config = dict(
    n_layer=19,
    d_model=160,
    n_head=5,
    n_kv_head=5,
    head_dim=32,
    d_mlp=320,
    vocab_size=1326,
    activation='gelu',
    norm='layernorm',
    norm_place='pre',
    norm_eps=1e-05,
    positions='learned',
    qk_norm=False,
    attn_scale=0.177,
    bias='none',
    tie_embeddings=False,
    parallel_block=False,
    init='normal',
    init_std_qkv=0.0395,
    init_std_o=0.0395,
    init_std_up=0.0395,
    init_std_down=0.0395,
    optimizer='adamw',
    lr=0.00226,
    beta1=0.95,
    beta2=0.95,
    weight_decay=0.18,
    lr_head=0.00694,
    grad_clip=1.0,
    warmup_steps=474,
    schedule='wsd',
    decay_fraction=0.725,
    decay_shape='linear',
    final_lr_fraction=0.0,
    batch_tokens=16384,
    seq_len=512,
    doc_mask=True,
    train_tokens=112200000,
    steps=6849,
    dataset='wikipedia_en',
)
MLP neurons of a small language model. Each row is named by its layer, matrix (down: output weights) and neuron, and shows model dimensions 48-143. Each number is 200 + 30 x the weight over its row's rms, rounded and kept within 0 to 999.
After each neuron's rows, "fires before" lists the tokens most often just after its 100 highest values on Wikipedia text that the model never trained on. A number after a token or word is its count.

L16.down204,218,215,221,161,189,179,256,180,189,239,173,198,182,203,162,158,142,230,220,138,220,226,218,206,138,190,230,161,272,190,177,201,212,214,218,200,203,171,176,194,241,210,176,173,221,216,201,170,175,187,162,163,172,202,130,194,199,183,212,256,226,196,194,202,179,191,241,201,171,214,183,201,206,179,242,249,174,146,170,182,171,208,266,185,177,183,206,214,246,224,256,207,218,164,155,186
fires before: ":" 25, " |" 15, " 4" 9, " 7" 4, " 6" 4

L16.down55,208,187,207,238,200,191,271,155,206,228,217,171,188,217,169,235,168,178,237,218,176,169,216,270,152,178,234,180,231,168,190,175,150,226,196,166,194,215,187,230,182,214,160,221,270,147,205,187,237,173,200,160,160,200,165,191,152,244,170,161,178,191,225,163,283,179,210,162,183,222,176,203,189,235,178,230,111,185,209,194,162,202,218,220,240,195,168,208,245,190,180,187,168,210,174,193
fires before: ")" 65, ")." 4, " and" 4

L8.down299,211,206,209,170,194,211,222,189,188,175,248,203,194,273,195,229,181,178,158,171,227,200,217,184,158,195,230,229,176,179,229,115,163,153,193,185,185,155,201,202,201,213,136,168,214,267,207,255,179,191,185,211,226,241,215,197,204,241,130,247,204,209,191,177,179,195,195,210,192,214,163,216,230,157,205,214,239,147,217,183,164,176,195,232,191,192,192,174,238,265,235,193,230,135,216,180
fires before: ":" 49, " |" 14, "ice" 4

L6.down113,206,258,169,148,155,227,238,185,200,248,206,244,193,197,201,202,191,217,201,176,198,195,214,236,212,200,236,131,200,174,224,166,224,185,249,163,158,228,195,191,193,180,156,188,217,168,197,177,190,197,174,202,277,179,193,134,138,221,170,225,176,160,161,215,179,152,239,236,182,178,216,212,163,235,192,195,188,229,241,194,182,207,201,245,143,216,210,225,171,219,203,222,210,226,167,172
fires before: "==" 24, " ==" 7, " and" 6, "areer" 5, "erson" 4, " l" 4

L10.down304,175,160,159,212,208,204,229,169,195,151,217,184,223,204,191,183,172,178,153,178,202,214,178,215,157,161,232,130,207,129,211,184,190,189,249,187,228,190,216,238,204,220,254,175,131,208,262,194,153,184,192,234,226,220,174,193,213,190,143,221,216,262,206,195,214,181,177,204,234,178,189,196,219,140,228,224,169,203,227,217,223,182,187,204,195,194,196,181,215,193,195,173,203,237,154,241
fires before: "ed" 18, "per" 13, " w" 7, "ing" 6, "igh" 6, " of" 5

L8.down92,179,195,219,285,219,170,251,259,200,180,232,193,104,170,159,165,122,198,213,207,236,155,201,230,200,203,179,196,194,164,213,223,236,200,181,147,180,185,174,246,233,131,216,255,205,230,222,208,239,233,188,224,213,168,204,202,148,169,210,218,182,197,237,172,195,178,217,155,165,229,209,216,136,201,159,195,186,234,231,195,224,214,164,150,191,256,175,174,178,173,229,169,176,233,213,217
fires before: " |" 37, "–" 19, ":" 18

L6.down151,192,207,207,163,177,184,192,172,221,220,207,197,176,222,193,201,232,195,193,176,214,176,224,210,190,220,251,241,187,173,151,173,189,185,244,210,242,234,216,245,234,170,153,198,192,232,225,203,214,167,121,193,228,149,226,198,145,210,187,210,220,165,172,204,163,186,181,215,201,190,214,232,222,223,170,196,205,214,174,187,169,202,190,236,121,290,157,179,223,163,245,225,180,187,229,185
fires before: "==" 45, " ==" 11, " and" 6, "al" 5, " l" 5

L15.down181,240,204,224,170,149,172,211,241,212,155,197,182,180,205,156,182,157,186,153,143,232,169,250,236,167,219,183,166,201,162,198,119,222,231,189,211,207,161,183,196,231,197,199,176,216,233,220,191,237,191,182,190,185,220,240,207,216,194,202,219,230,245,150,207,156,165,221,150,178,170,231,203,173,213,221,214,242,215,209,215,238,209,233,142,171,282,188,201,152,218,174,200,152,183,249,189
fires before: "ing" 27, "ed" 27, " the" 4

L2.down176,183,203,228,139,207,208,248,149,196,193,191,213,196,206,195,163,175,183,211,249,218,153,205,220,207,202,164,215,182,223,173,162,200,187,207,167,198,234,222,192,189,204,167,223,174,183,171,215,208,155,232,202,175,236,231,191,222,183,212,211,195,198,198,216,222,232,211,217,175,215,211,169,227,198,197,236,245,179,184,221,188,228,247,221,259,167,180,162,236,154,217,249,214,126,212,261
fires before: "ist" 12, "a" 12, "ess" 10, "om" 8, "ome" 8

L16.down285,203,241,199,189,162,170,284,227,248,242,164,209,216,179,229,161,198,206,204,188,239,207,198,220,198,222,202,129,131,199,188,152,222,221,235,191,277,191,244,222,172,204,181,190,206,181,239,234,225,207,216,145,167,180,229,239,177,245,236,215,240,231,176,202,179,202,236,192,175,206,171,198,184,250,170,193,216,195,255,217,210,181,200,191,271,177,176,210,198,191,193,228,257,201,204,208
fires before: "a" 13, "ic" 10, "ity" 10, "i" 9, "e" 8, "es" 6

L16.down123,256,203,245,203,227,159,226,207,179,192,196,183,186,165,170,180,215,207,257,186,238,263,238,237,173,188,206,216,240,200,199,197,269,210,218,239,196,174,206,238,191,225,175,175,215,245,222,207,153,208,178,220,161,185,183,211,220,211,193,242,190,202,190,158,161,219,244,170,197,193,185,191,194,200,266,140,153,193,208,210,204,163,201,175,228,203,131,220,205,243,252,214,230,190,191,218
fires before: "a" 25, "ic" 12, "t" 7, "an" 5, "c" 4, "ics" 4

L6.down167,170,230,209,166,201,200,157,225,205,217,187,191,223,186,202,217,207,177,131,247,175,193,169,182,150,177,160,223,194,189,204,192,212,176,211,193,234,218,199,222,166,217,146,186,218,251,177,213,156,186,155,232,176,203,210,138,183,195,151,171,229,229,164,154,140,209,204,176,211,223,228,199,246,180,194,156,217,170,199,183,159,256,220,181,231,243,256,277,208,163,215,239,213,192,185,174
fires before: " by" 21, ":" 14, " (" 7, "al" 6, "ed" 6, "==" 4

L10.down263,209,239,195,190,224,211,183,190,187,198,174,244,218,192,212,122,188,160,193,206,166,218,219,208,212,212,160,158,142,216,217,208,180,238,274,236,130,178,192,192,182,192,218,179,214,185,215,140,237,217,187,224,192,244,183,185,233,199,138,161,235,234,183,187,246,213,190,174,229,146,224,217,150,259,193,190,229,233,218,238,223,201,199,201,179,186,200,241,207,192,174,227,206,230,181,194
fires before: "ed" 26, "ing" 10, "ac" 5, "ons" 5, "ect" 5, "ased" 4